Part of a small language model's weights: MLP 1536 quick GELU.
MLP neurons of a small language model. Each row is named by its layer, matrix (up: input weights) and neuron, and shows model dimensions 32-159. Each number is 128 + 24 x the weight over its row's rms, rounded and kept within 0 to 255. Numbers have three digits each.
After each neuron's rows, "fires in" lists the words (lower case) most often at its 100 highest values on Wikipedia text that the model never trained on. A number after a token or word is its count.

L2.up550:090095104081128120108118103124142082153122142139101173152132098149145122158161135079134127113118142117132148143128169128106192111103128185130131134117119167090125101119184136105144122123116123163131123142137129125115130089150108119112141157100090101123126119121138057095136110136129135161095143086140121148140173118133102119104126152125126123178120107111139103111142076141110119154152
fires in: "of" 20, "war" 9, "south" 9, "west" 7, "east" 6

L3.up1403:085111099183111131156128103135092180134146081140141075148093133137138071151140147079098130108102096111099172128126147114125149146142136154117160141107138165105123147118148101144154101105105117134123113131116146165113143148124108156203123140158113159145071147138137129126113157119106115103121099154153122137113157142141122164151173170113104166149124117111165144140114104161115158137173
fires in: "to" 36, "of" 16, "rest" 5, "ground" 4

L2.up1315:175148087095113088134119134083162133156183149118148127134113145113139134135127132115126112122158098139139118163115096136124133169074162137111115146183170153085145123111133142107127108146137115153157129088196124156103107156101133117102124112155120134152124182145129111137127132099127098109100110110141107119133120100159114140121139113121154148145136131108129165132091131163130117135142
fires in: "have" 56, "has" 12, "with" 8, "high" 5

L4.up873:119129121107140100118093110161159122124116127138132082164136152131107140141133132120116132160131123141148172154116139084158177167138146099106157144119118141118129096076117110152132147139136130139155146091142136144116138109106133157122128075156113160099170113131125096096091151141110114109162134101172132129112114173115106143126132125125113121102139111087172126143116120091152129106127
fires in: "by" 29, "as" 17, "of" 8

L2.up779:145149171107160148153131133124116085145105125169093134148109114088148114132143136125111188061155112120096139098105147130087108123119178126145129161110098134114086129090118149121108144094076056138155134164163134131135100102122159186127084155154129115144130153082127146124191118158114099137110140137108118156116166092144130134089123106139129101143147135097133134109119139129179149145096
fires in: "of" 25, "his" 9, "single" 7, "from" 5, "track" 5, "that" 5

L12.up172:110151090120127135137137157126164123148155122128162086177148169122131134095143137163113119134082162104101104164150156120082110147113119130135164087130158121108132103151142146137126090166106098129146112122139161122144131114138112097119143119092100143122165108152101163105133132138131156137136127142126110151119124105139129115112131145143178077095146124124159117078125139114139134090115
fires in: "to" 41, "not" 12, "can" 7, "would" 7

L2.up1379:086116136133182099124133155088124136137146130125126143137125084160148158085138146118158107125112180152127089106100128129097099149121147152152128113132166164165101151141045139152099135100130128115109089132113138133129122146099130110108171067132128089121109147106158123113155104134125154171103160089112173118120121122112128123139115125109170188126145133135121102096100103173117112097132
fires in: "born" 46, "to" 13, "beginning" 7, "from" 4

L2.up733:158158075107120153185135118136164111104141105141140160132137086135108126114149139151120179133128138160144143135149105111115144154153133137132140139063108117132133140113147145148100128134130123172171114140150124143167119138068098157128154124153138125134095132167119141164156089137165132072090132157102129123175138138139092130108121130161120081133108115127153098137101137134106136103126
fires in: "as" 85, "than" 6

L2.up31:092146101135129135089107111140150141131134108149108150157130119192143049172170142102095195118111126116110130122145109096140147132105109136089126155074140126121134107103108149121091165099131134150114107113098153158137160145114147082117092121172110132123157150127163129151141103140079124116133132136107134106107151135134146074148178125129147128155121116160122137122124126095158118139151
fires in: "to" 47, "on" 5, "life" 5, "married" 5, "from" 4

L2.up785:158144102149105123133118110165170120149070126144127095140104115127111155139118139128113127103135146123129126157087100137102146119079154126173144130147174136156148123109116100105120143136096112208152116126131128138129128149158107141109123131158116126114136111158155112090116127117124109137131136122119107124103133117176098123121169143140169123123128148104153069131165109165133139106138
fires in: "would" 40, "help" 6, "can" 6, "t" 6, "to" 6, "that" 6

L2.up505:169177108158158127123120095144101125097141137143126094137097136123116096076105110114144117127118098135145137112149110146094126134070132127139161084138152117133083085146122121144107142151096155142099139117144107117138122086136128123142101101102132129134153102200131160149073158106118119160173154121124104158161126145141144139140165130138140142143184118129090151107115129146130134118130
fires in: "to" 46, "took" 12, "reached" 9, "for" 5, "reach" 4, "take" 4

L2.up1440:141120151097126134157104100156144103149086113153106133148134104154115110136126126122096131100117118159157130113093150153125101104116131140162098080139116143105115118151134153141119118090121132155092147146149107096164131139083122129109125129138119151107126118093107092075138123168143196139142161154167114080138130101166113115122122090103158167138143099160137122140137057103119114141093
fires in: "of" 54, "among" 9, "amongst" 5

L2.up1194:083118131159130070118135143135114107155150141138143155130135128105125169115136136154130111136123181054132141087146134115160103140132144137132144154136149109140119154096129118127097140150101101165153122151154134137080145111112100186091168113125140120148154101164133116165138133092097172117161135129103144110148123144147142151174078101123118082164122145142145126145119172181112134117203
fires in: "of" 75, "location" 4

L2.up464:134119082157111122140122116148132137122138120079108085078083069126133138106170160115151155145093135113177138116132103142086099124132163117123154148134160102108124105125118088137116096115168149108125122115139133083146109136070169088122104139151139183136135138163145132128138137112130105121107150160112122115118115095148118138105130146131104131114129128121080138101144127125138171151144
fires in: "for" 20, "to" 19, "l" 6, "t" 4, "performance" 4

L4.up425:128105145167127112123159106128128150142140100107091149176129105138121136118138107107117128122131156166157151127150152148116111155112130151119095110132097133168123132122147146121120140145076062114111102114159098158110160101111153162109121122151114122105127070143134162113179127159123129121114164125158114084147082124170128150126142108120083153126165131142126109130105105160108119115073
fires in: "from" 14, "of" 12, "for" 10, "to" 8, "went" 6

L2.up420:114081125106091098093103078130120120140119155119127069110121107147128146097137128136130134118086139123139112093159122153107081127094161120095115131143133113133115178144156150078096131108152157123091144174144120164142141111114126081162118114097113153120141101118153122150167132155124122148160176110106139113119115110097105138117140111120134127094143113135154152106114084132133095161168
fires in: "of" 19, "to" 16, "about" 12, "on" 8

L2.up304:178111102102131145147079099120148110133109132118124110104137176122121155093125122117100114130141143100170112094167078172124130164167149121130144103094162110120127154161123145140135136152135109107124175110154150145142150155159127138116132156157132136150109145114182152121130160145133146128098155149106135088125093161155132126110129102135141103124153105110120136147165146110108093094126
fires in: "to" 17, "team" 14, "microbiologist" 11, "first" 8, "by" 7

L2.up433:110111133103133102128149129149112175146108103116117165116093135114127115101114125192140130061152144103120122092110121114147092131084143115092119112101150133133107165134122112102136120162117132145113206098086170089068122119101123119120143116133115129173145086090105093153132174134126151149112188085151100128159138126102112156106109148113112146097152128087155115114119109136152113129152
fires in: "in" 22, "of" 13, "from" 10, "attention" 4, "to" 4, "on" 4

L2.up1360:171126081179106118143119118157155161107143089144135161115141107141135087098129139114117128168094100132166104110151134088115163147097131057128102118131148154123136124109145166130124102083115110124158128123152157120122131104106094120161135194111149127103124130154136127121092132127146167143109123146117158114134136090153137177154169094158086102117179138125138113131098152136091129148146
fires in: "to" 83

L3.up282:142155116147133142148140161132126143144144135138132132114114097108110119118136121125116107118150128160123121104122157118091136097167146147161134140088141146122137137122103167143118124100139127148095139104148152160138124078175101105127110146158120138143150116084130114127161135102078154107125141119079081128165157111114128173110135112116131116135126104110144111097086148119136153169117
fires in: "of" 64, "in" 34

L2.up991:177121068101071137108130150139131123140195140081125083122110125115091136111157118128153152121136119116126131102135145073080109123143162119118153105135147144130094137128082097162122146139107109164128109101107107162104128131134094092127140160114103115170137167113129100120124074159111094142163094169156122102100130138125126130136147147109129096162130126077149103123104137153127122180127
fires in: "of" 49, "to" 36

L2.up559:099115123159078107143125190127141113109139108137091125143127105135115134158114093114109148101139129162104097208158108124100130095149130129115093127101113108127108132151118120128154108126078161147123187124078115131121061115122172133114094122107112148079158128121128123132154114156127081169139149119135135095147096142141098167109111118133130139124128147123164120139150120137141170106139
fires in: "of" 26, "united" 13, "country" 7, "100" 7, "l" 6, "kingdom" 4

L2.up1019:101118131120134100133119104109095160123077145140118154078113151134182120117130117143147108098138115130127097122131096139098110134129119166118180152103103131094110161095140135107152112133166106162163133152135149112137101079121099146111162114134115144135158105088075149125145103140148108124130171135148123115140137157133119148114146140144128137094142171155131144148161128063114124092148
fires in: "platycerium" 19, "of" 15, "after" 11, "c4ccccc4" 5, "from" 4

L2.up700:109123161135169152129135088119149171140151084138105133111127100118140137093137137135150080107089172159103077083095117094135144111061150130136087151183097153157093110122100107152140126210140115164118135158098088130116128123112088173057108110161105152134147151105093121119148117157118081146143132146130096145167131111144143084173123064114132111106111159132119167120091138117102119130091
fires in: "to" 35, "for" 16, "not" 14, "candidate" 8, "elected" 4, "appointed" 4

L3.up313:141121117115117099131078132132101143185133095140113095104177130127142122137083112136110100153176134146128098148160124122147118121117121143154110133144115135146113141099104116109174128133117091156167092069140120144136106141103142197174119126123106143130158071129143138155103118148079140141164109146119123115157115121100116111104100120108105126089133122120148124121090100126095100076119
fires in: "not" 25, "t" 17, "have" 7, "never" 6, "to" 5, "were" 5

L3.up238:127074128143133092144140125159127152151091090154171084136144108154089138151080117092102146149132105147151131162128120108147150132158120093110140107125127134068132103135090110151157139127154108084103115134147166145161166122104105154098169162141122126126155151075131129136117154119141165135098157162098117090129164149165177120108144145137133089117156148108121122133148099114172133147168
fires in: "in" 27, "to" 13, "throughout" 8, "at" 7, "of" 6

L2.up663:133124102113162125156087150165125124098151120126110116107175163115137177125138128133122118140108110142140088157099164121177106189148163123102119100130098112115151124119198131180119142157137130122153162091108133106095150127099109124130079095077139143128135096114113079149101130147135131135141114176114132166176134185143129154163117106128151111141136118128106100117157134099092135119145
fires in: "as" 53, "made" 10, "to" 9

L3.up834:100113128118113189119145162151127118090105176115117114134138098131139137148135139103116119120101145102110138096163154111088123105134148127152156135106109151118139131138098120146087107137179150135141148158140137147115098108096130115098170101113149167108136134132099148160164128118114134125134132148122118152165102105112152138154156115148129157090165090167107160121137124078165127089153
fires in: "with" 31, "to" 28, "than" 11, "of" 4

L3.up867:137162073123143080116127089175146094119151147125131120151095106106121112162146094141126136137114160099156102112113087067083141157153140110138124144107098121131139147089103114104147094167118120155132104131124103117130081093133162171141133098114103150104124159093139165151177143082124151154167132115127132116119120127086129144135107091162102117113136146114185127141106112159108153133141
fires in: "or" 25, "as" 14, "than" 12, "like" 8, "to" 6

L3.up773:191127132117130147132157093091125136114115155138094116178101138138125137171157144119114139138077094166160111079156095147113115133169146124149141114145110120102152118148127112112158099127092119140093117135141097130122129118154143110100136164147135118133128106152146121108163142107104117130159134097127132140160140140137137116183134107169114050125134143136122108105090142141151131113146
fires in: "which" 25, "what" 16, "as" 10, "it" 7, "gitone" 4

L2.up833:114114145103138154172148113172117119135087141104125128140127154146102066093135110073102103127155138125144143145129108134132128179134134136110103113169105139140125179159182119128111156178125124098103117169170112123161133169109128167128159145137104144144117067098151170101125118113131118151139153080118139142105100131157095177119169096118087141135132109136123158150090129147188158154137
fires in: "of" 74, "t" 5

L2.up1323:141098152133172108152121148118104089114114124116157113154130168115121151112139090146143188111141159136115101079110146113136118095120109116131136143153113065168131152152101109115140119131092159140130170131130166123135108096122125156091134121120145129138124141123163106126109124139148170094127072144137126164123129114159143130140173132102151120105144115127164140118112169097170135088141
fires in: "of" 27, "frederik" 11, "through" 8, "rochdale" 5

L3.up734:166134078139145120145086147089135096121157125155145119115109168111156117091121160114149150148150104133148126125103100160134128153136111117153184135132116128136140160115106154098119118110179085104072146127148158147096121105124141154098115167132148141142127139150148126109167172146143116128100123124121149108117114158110122108191120119099118098119097098152137107117108163139153140190158
fires in: "of" 81, "to" 10

L2.up1199:112137102121104141194057109102115147103138137138123104134108132137109134130138145107121133138159087176130164122072072127132116158110096133060145180156115074110112135108117165099131140123149118125134130087069121116093125090136130147124117098127172162121140100143119118123152105119139113109161107149144130146122183121104074154105123101103080117118088128133115119106159084158124140156110
fires in: "of" 62, "with" 11, "to" 7

L2.up364:114103109169135109118107095122160145149131115144132103119134066164102064094126128112129119109103147125164146133112157128095139153116122156157134114147121136104145137094128167157133114104171138119109054139186107094100118154173114138125161096147129185145132162077109112108132114119135128110150150142103092107133103125127114123151150092120112150124144102099129130111127092154159127126119
fires in: "to" 38, "of" 37, "for" 16

L2.up1339:122158086161129123155102124136130143092128129113111103186146123128114114114099150097151127118121129120123072121118134131129114130140118092148174120126096116164106155082119120144108131115146155147160102152090113090119110066114132135164119114114097121148132076137125130115142085117161109121087139112099152142102133137090118147147122119138140073145158105179118146118121126145147133128147
fires in: "of" 15, "by" 12, "to" 10, "with" 10, "for" 9, "in" 8

L2.up1418:140142141123131132137145092149106117121106103090145142164128154102126119120158156160139145133106161103131114107148141093086119142150136126123152144076141133133094131142140097128119122158180100091164109099118123119120134091129126131098124166132105126121128140146077138134155149102096164106122121158136168119146117084125122118141127163085104120129129110125089105106152095132129089143142
fires in: "of" 40, "between" 10, "track" 7, "by" 7, "with" 6, "cello" 4

L2.up108:172125113106162123120135126128154183129118134132099150102103137118114129098097143125140116143142095137157154127117153135086119117133115117136160096176124162165125076094165180129136123112119141117116136101129143116139137140111116158103140098136157156144166128156126115065087105137138148114123122132089140113127118104146113159088119114152131104124125112151148116110083143140190118100120
fires in: "not" 33, "to" 14, "t" 9, "longer" 5, "than" 4, "only" 4

L2.up1496:151141138156142098123131133158152156121143154153109153139134141112100093068154148138143114134099121151168115102115109120117110126076087128134119122133111107112112162114099133138135115168162151100132099126138085142108154070119128131091127114111146156113164101135106093137095115091163139112121132155179076155154111093144100140183116089139123126099148127111114150151152113114133166068093
fires in: "for" 29, "of" 9, "kindergarten" 6, "list" 5, "title" 4, "velocio" 4

L4.up294:137099122140107111147131179135124168149143090102162119107137135151102166086138107107092129100136113093152117115119113163156156135136075185104147111127123137152143113142166147096175106132059119150162131130140095136137132104152106138102127119111087169151107154086150144158117131121136166115100080121150109122170146084125098106149124115145142134139087151125120137134112099146146128118120
fires in: "by" 15, "each" 14, "all" 10, "when" 9, "of" 9, "if" 8

L2.up1340:155114128130151113119104125090116111125144168178191117144114117173115123146146106159119067176113129133136140093118157136131121117115165122140138129163126111155105155115141118120146149080145108114126137102157135151082129081142123133137169087112126172158142129120108119149174116112136111136138124073122140126150109095132131172119096116127132116162168160142133124153159107115147100159150
fires in: "of" 30, "history" 12, "life" 6, "love" 5

L3.up1011:086136148138107157093102113114091101173132119143092136114152103114105075090111128106082180134123123157121179117120134126146148161101138123093176131135141099130102124111082122131105117149096129104176103134143120123102124100098115129144130165106152145145125137147143129136166094121111166127102143141113163149073136151124135133086060176115120103166132126088131117135076152085106154123124
fires in: "on" 20, "of" 17, "team" 9, "from" 6

L3.up987:123112141141147133153114137101186107154175124155109106114126144107116108145127074124133172148143167141121105164131138124190128114162170093183135172164143130160135131116123182116123093106150095129113104132098173158141121099125128105112082081101156150152103117170137121151077103140128139113136174087122127099134127092113118110197150148179118129131093083144116153123143056157095124126126
fires in: "has" 24, "had" 14, "war" 6, "have" 6, "forced" 5, "get" 4

L2.up909:162110122126086155130120160134169121104095122171133128113102097158122095113145082096124134154167174080126086136151140154141118100118140109149129166133132170132130162118123144081124132128111093121124093132127118115115122103136099149135114118118098173210128154171103144159100147106118085143080157125144121131120124135124122143138162118137156132083127169123124105127107153120144130109145
fires in: "to" 87, "or" 5

L3.up349:148136085155155141109124101127111114180138125117152104133115137110179149135155156081144160135090113202153142120118120120125117129145142083146128170102112125094089136089129134113135103093174101134135125121143142138148128093116169112097097109118115109085164136159151086135119146106137105137106143075102089105130149141175152156102146168149160106147131107099170089159074127134131116163109
fires in: "0" 19, "1" 12, "its" 7, "his" 5, "ferry" 4, "previous" 4

L2.up353:159144151197102141127145123123112127174114135149095125129137126125169200124129155156125102127119147090098137127120134094090123144090170126096085165124127148111134085177106100129103099146135104126132145130115120129092135127137153120121141142154148120097083131102123158142073114134111109131135160120096091142119181143141109132141128098118144126104153136143123134148165095166129129107101
fires in: "for" 28, "there" 14, "uprising" 7, "to" 7

L2.up1532:110162135142122123098103146180132173147165121105083113105094147128150132111146141160165129132074082084129143144122152098065151118127137101107110131126180127121153065132106109146119129115116143170117117167150087112130103144100094137130174142142144101090114172144133109139100117160148160118148140110090087139146107156133119149103127130129142144121175108103095069156151129115175142127130
fires in: "at" 59, "around" 18, "under" 4, "over" 4

L3.up1257:114114109090108123124104122147128152100112151154137123130158119108140131119168150131101166123133122145154123118089134094147133147095175124117142099129146166119102149132142126135100089123140127166162081102178129130153102111146119129084131143125139147111099129095120077128131131155135143075159108125130135143104125158103130128140120102099138117118135134129120115094087122122129068141141
fires in: "of" 65, "later" 4

L3.up1534:149153151109097136127127104104112139140128095106088117166128076093115120169115122142117149136148151126123142134174139132156126105155166134133121123062125138139104148072108147130158121173164068109104151148145119137101140111129154162102093111136076112149141142130149121131139139121109119107102107118125144067139137163109080148103107153079108086135140184158134113126129149101121125121099
fires in: "as" 48, "of" 14, "vice" 8, "appointed" 5, "not" 4, "never" 4

L4.up607:114147175093120081119118107140103121119146145140098128146094160138113134075110149158157108113190175123153141145145122120097162142113124135108147205165097078149096131114123148133121146135118174138099128119116138172100071091116132137092111185161127188123134081121121105149138135100131120163109083085095137158063124158144114109130130102089128115150107119100144108133151135135127145153144
fires in: "to" 48, "of" 21, "south" 4

L4.up1078:132089134163119127115121095119147108141043108158115144130100118128172113121107155080117094157099140119120094126154118138145134135141131138138135150146130129137141070109162097146101164087143106130105151161142146087119103136144147116137110146145161122126146104107124123144139144144118139149146139159121147093152129121146118115166103112153164129106128182138159117106112122117135125117107
fires in: "three" 19, "own" 11, "its" 9, "two" 9, "five" 6, "four" 5

L2.up1295:118107157114145142122131138117103125105148166087155160118094101110160089137165145155135080133143130159115112161153145145096076133109129112119092138113183134123098158105122158112133138090189110149165132119125132112124126142156157116132133137140094124089101120091122130138179135163087111126109082098150162142188132122120088127139086107137103157147132119110125117130135138061157169154158
fires in: "of" 24, "from" 20, "with" 6, "fencomin" 4

L2.up148:121156107119136157142141145147112139103127106135122142166124138122158210127110105107098090097141139108120130088105136142127100160126112152105141118109115103141146125119107113108123172148143145126129139139135158110099165132119108150093151109121162144150099122142173120121138101173090116104115147115154129134114151163117123141160149152162138093155104066119102121163073121140130118110114
fires in: "by" 48, "composer" 7, "when" 6, "province" 4, "country" 4

L2.up564:155128150111126154147081142138140116098157169145108145108128106167132138119102160163116144130105179148147129099167124113156118122119174110143093118135123130137146147146144101184118136141113133161100132129150149122141126137116090169122181135122157118107146111132111123121081118144128130115110148136122174122143102126184102143149162109134165145164099169147109126136126112122147144119101
fires in: "of" 51, "manufacture" 5, "college" 4

L2.up955:117102159117124096155063121115083064121116158160146147128138104142156089154126136136116134152151136105116116111095136076131167091141146145106102114162117112140116131122112131162169140072153095118105133129108126145123139137122064094118143148122176131157109114183110103138102119139100132093191132111113146084146107133111077136139112137095136142127119113144088128138146117177128126088180
fires in: "of" 46, "on" 11, "up" 6

L2.up629:163125154154132090128128131117122106147125143060110162143099081133141112130153159076136124108109152167127133110169131141152133119095129111125100147187123153166095158125159144137105126128143185121147092137114131118177117127114106146164188132070141135185116148141162102136167100168129115109127092149167140100113109091174122160105064135094092151154131147147100089140134143148129140086155
fires in: "of" 23, "than" 19, "appeals" 9, "to" 5

L2.up798:161119138098099064162117119115120130142139087138114157103128079105155082135162147108096149131111151129163142129099138106087137129104165160105119141112098134102132160127153162108111094165104126143085087117173161100146114169153098126158157137114148079175153116159116110151132181110084102113121154094111119143135158145155119135145131112167110144088114155108127134158115134134097158168127
fires in: "of" 47, "house" 6, "title" 5

L2.up378:157160154115106124123127124081159151118142162148156165139143122127118139138133137084157173116133103147106118148114164129124150113148168146121080168168167133149158102133093153122093138136107128154124098176170153106098124142139077099119085138148133147170127151149084152122132119105123123090132108103137134134175151157120137109125148120168165154121149122132183196152115097124107104134131
fires in: "has" 73, "serve" 5

L2.up1225:117172146127118112152102124177113139140123152135109127138142126093138103116131132152150130145141167144123135141119126117121079101146129089132176139103139118110118107159148182110125074146129129134081142097138111117192106151110137098129125082137170075116196101131147127117140142142129085149116149137155114116173097174161114121154116124135158124093122123198114121127098081146130151114097
fires in: "of" 52, "de" 24, "for" 5

L2.up601:136097094115114108116095127135143126132148148099110139111099129103147103177136126073107139106132114135082117151108121106147092142078121145144103123136122111147128169137152103126101064120097128110182171161142092123115138123131124123144128112138101120088136129151122119126084142103120110138086128161142092165122131082112116144137154169185102111123166096178130150110116081108138095079136
fires in: "such" 32, "same" 11, "place" 5, "much" 4

L2.up998:118159086169155099116095126138143116142170162097103144117136078125103062107100142139156118151112108152163125108152094100126148135072162161116114158126081129149143116154124152147144108080120132120112129078156194120107095104165102186156139148102158170130078152125098125124101156135128117106090094106108125153149122145137118180101119115111141088131119097117129139073100115145116113120116
fires in: "of" 53, "white" 6

L2.up834:115107162126149107156111154160114143129134139110093115126163167138103099156139127158095128119125164125144141128121176126120144166128137165183118112122106139152144104102111120137130168096102088112156130111116157116141129149145144171098134139093183212115105121158107164125133145126128134138096198108154134132113126094089100189139136094164145097131096122140141085085081089143152162085089
fires in: "to" 47, "for" 22, "of" 19

L2.up758:085108157091133121100128095134134114128165173114126110109127158145144126094102092125150143104123129143132101135147129101133128132108130131151098181133118087121079129119140109084159102136151131168119182103131134127168108089124109155126122110079090100134163119068171148136114132148129078069136139093116142160104156129092159117132138152131143141123182115182155146095121118158170110120149
fires in: "chinese" 27, "german" 12, "english" 6, "of" 6, "spanish" 5

L3.up37:153120142145070096123142163171124137148143100133110162161106108117153125129142131089111152138094133139135153151104131133168174122169156137124154141080109122150072139147110169148112118121110123151127143186162163118116140118166099118100078154158115112145113130159153153106125129170134133122097158117177126141111143134138115175134118113144164142101111156149154089146118118126161146110142
fires in: "two" 20, "four" 16, "three" 15, "five" 7, "eight" 6, "six" 6

L2.up882:089145065123101094111104129106110121104126115140089146115136108128131110131113154116144134147105134105097111140120137096147133092144122157121133129115108115154135073093122154116163113082136116134133110125142113147150111123141132117116080131167134125105126159115122127165114123102133151145130142132154090105100150145113124138142122145098130142153137099145112158135123122134128153121152
fires in: "of" 50, "near" 10, "about" 4

L2.up193:086130075076093126095137142129119086160158112111119115172160133109138117102117126115118110151177170120139117137138133104133150171148160139124094137162089134130164133139110142134099149105087117105139108099075147152157156127122154146123080135126137088106135142142130136129151129147182100141143148141156099151145085127136152108107157134111111151162152113142144131139150138137112182128132
fires in: "of" 35, "that" 22, "to" 8, "for" 8

L2.up1378:121106101101110101135148141127061166135102145090090166113127114081112130161146107124113117126094113151129111126153126124112079118148124131147103150158138122107120144144143115151099139154112133070102151158105112101127135138117156124088107128116087165143144125177135127131085143128127128120141121111148116116082144137120143147118086138187111123132097116113121101147129128116085115098154
fires in: "it" 21, "him" 18, "his" 16, "there" 14, "as" 5, "track" 4

L2.up556:169113143123105090096141140127146112089125139158142072064054125131152146127140117114125129164155137108133148117161162100112135141139139119100120163133113187117126101109144110132106104147100184128116111112114118114102107101112106121080128128177121142150125149158126154098119136149108123127135144157111160135116105104102119126159139089144143144102157134131119148112108104171119150131126
fires in: "to" 93

L2.up1362:135091161124116068131105131113139064134116130161096120163129124107119130138142101146099135125101108117110107131138139156173087114095130153136138166104124167123113133113128128136133162075110096156113096118189141147122122149131097120091152150115135143162127142108152107121093099077151120134101176158123146121169115118120118076119177137188147123120127118103116168164118133142146134150133
fires in: "of" 45, "have" 6, "to" 5

L4.up339:149122102149122121146111124094172112114137106159123144136136168112124101078120125096176119148160129138159151094113124100157140083167123102125129135112147131130123139111139109147085146142092115144124177110129151152093157133144165122170128110160112133128128109098131173139137167151112152141120098089158122170106150139158122130113080171106160131169110130170101119143086112124133124122155
fires in: "on" 24, "along" 14, "above" 6, "across" 5, "come" 4

L2.up1506:110132121121123144177105110130147119161050136133125108129161113175154157127128108149127123159108113116152122114143108151153175136086105156160119133157119165136120100128124109093128136134122130169173087166160140155121134130098127128117100115112162147182162124176108112131114149157112125115131139117161128147106177133102136159104148136145135127098074121133097143134106147118103142144120
fires in: "to" 22, "and" 21, "when" 15

L2.up1149:100169091132146132123103086121096171101143122134138127120091135128119101084099133133112094137117168171159162116094122138118149147167102131119154166189146124149148170117135127122121133122160135147096181146106158120113100095112083139122135118131156123118111139133150142104190129111131135124127155113114151159118109119118118162153131184149137146103149089091135125123136137143114125100126
fires in: "by" 22, "in" 17, "of" 8, "saint" 8, "on" 7, "out" 5

L2.up842:102162109121142150177116128111125142130119126131064139162077118114096120124115111124107118115116176091117156158112132139128082115132078134121121128130157136122120103176178121150126131149108122156080108145158100128127162117133119139118129120089120109147132136102124145110164092093121154101130093081121112153107156118106110106105080116155166165124167178104108124133166105159147116124123
fires in: "up" 14, "around" 10, "over" 9, "life" 8, "within" 7, "back" 4

L2.up947:092143094106149107137148143141114128090129181137091111105171124121114157145092114134176139118104136138122165138130174121119146139162131154112167137089122140087138109158147151119110152112123134133137147089162155100132128137174133131098083143116144145120135131127151087098090168151119107090140105140129101165147137140131110077147162091105144103097100110127163122107136187133122129140093
fires in: "of" 40, "after" 31, "to" 5

L2.up518:103089101120126117106111134143068169148150130106148120120166122131123083139142092116151112111112093141140152128168134149148108143154124096104149107122144123177109176106123171115103121101121130088151128122079147122098094113152172136101127132115122159100141104144133094148096114144128146133138136120125092124122148146101137159188129122112145107105145138154161117112112092152119096117133
fires in: "of" 48, "after" 9

L2.up1018:154145153117128115129135162108130110072170099114095156129094128115137120121135128091108101135150144114157076123171120135087142086133133162177129119143164125142105117141144154104126144120110097135164137094115142143169111147122166145126136133104105103141125112123112134144122152134091121128122123119140128146083138114131108124131141155168162133144153093100126111161113185109177114141141
fires in: "to" 44, "could" 8, "should" 7, "would" 6

L2.up1105:125122137157144107105093107172097144063111073132120141137120132113137148142117068121167149160114116068104147134153120154115171164137138102123150084098112108174084117144132117134153127132144147140120143167104117106131076137113167146113114155120070110106153130141136121093174123119131117134130129120159105098177155124126134108099113100130106154183139141142118092120094137153097150091114
fires in: "not" 26, "as" 24, "once" 6, "soon" 6, "rather" 4

L12.up820:174111084118132111096121131108149110145149137111161115128077161144132144123108154076155129155140122160109122052104124111124160119107141132152091152112118121121120129152155130124140069131110151152140127099116129150090150149102114138115125112133167155089161083132086102111152175136160132093110145114123153124166116166123151148140118104129102151126158127119172148142126105059101122124148
fires in: "0" 24, "1" 12, "5" 9, "8" 6, "6" 4, "7" 4

L2.up1397:127093158093098098130100097176123136141109130113138137176096151137113101124164136109159175116135165088139106130128064121113136161140166106176104083114126163149115083137150136130143158128154142131135136120138148099120119092149111185117097121125142134175204125170078122144146094135155090086118180173169121136125095123156110126110142129117091117127136159115126171146101116138135165103145
fires in: "to" 46, "of" 17, "the" 10, "as" 9, "for" 6, "that" 6

L4.up351:135123111115113134098147131107101064114104128125150120156123162159107152096124168090109123102110106190129105124135101134134137128133052075111104129117132147130080093081098170117139113128166146114122143089140089104084102157119188109066141089114105151141167099114105101107131103140153134117105151120117117144117121131114112130162194117137110137109082097129140147101151098139139103092135
fires in: "with" 50, "by" 22, "of" 20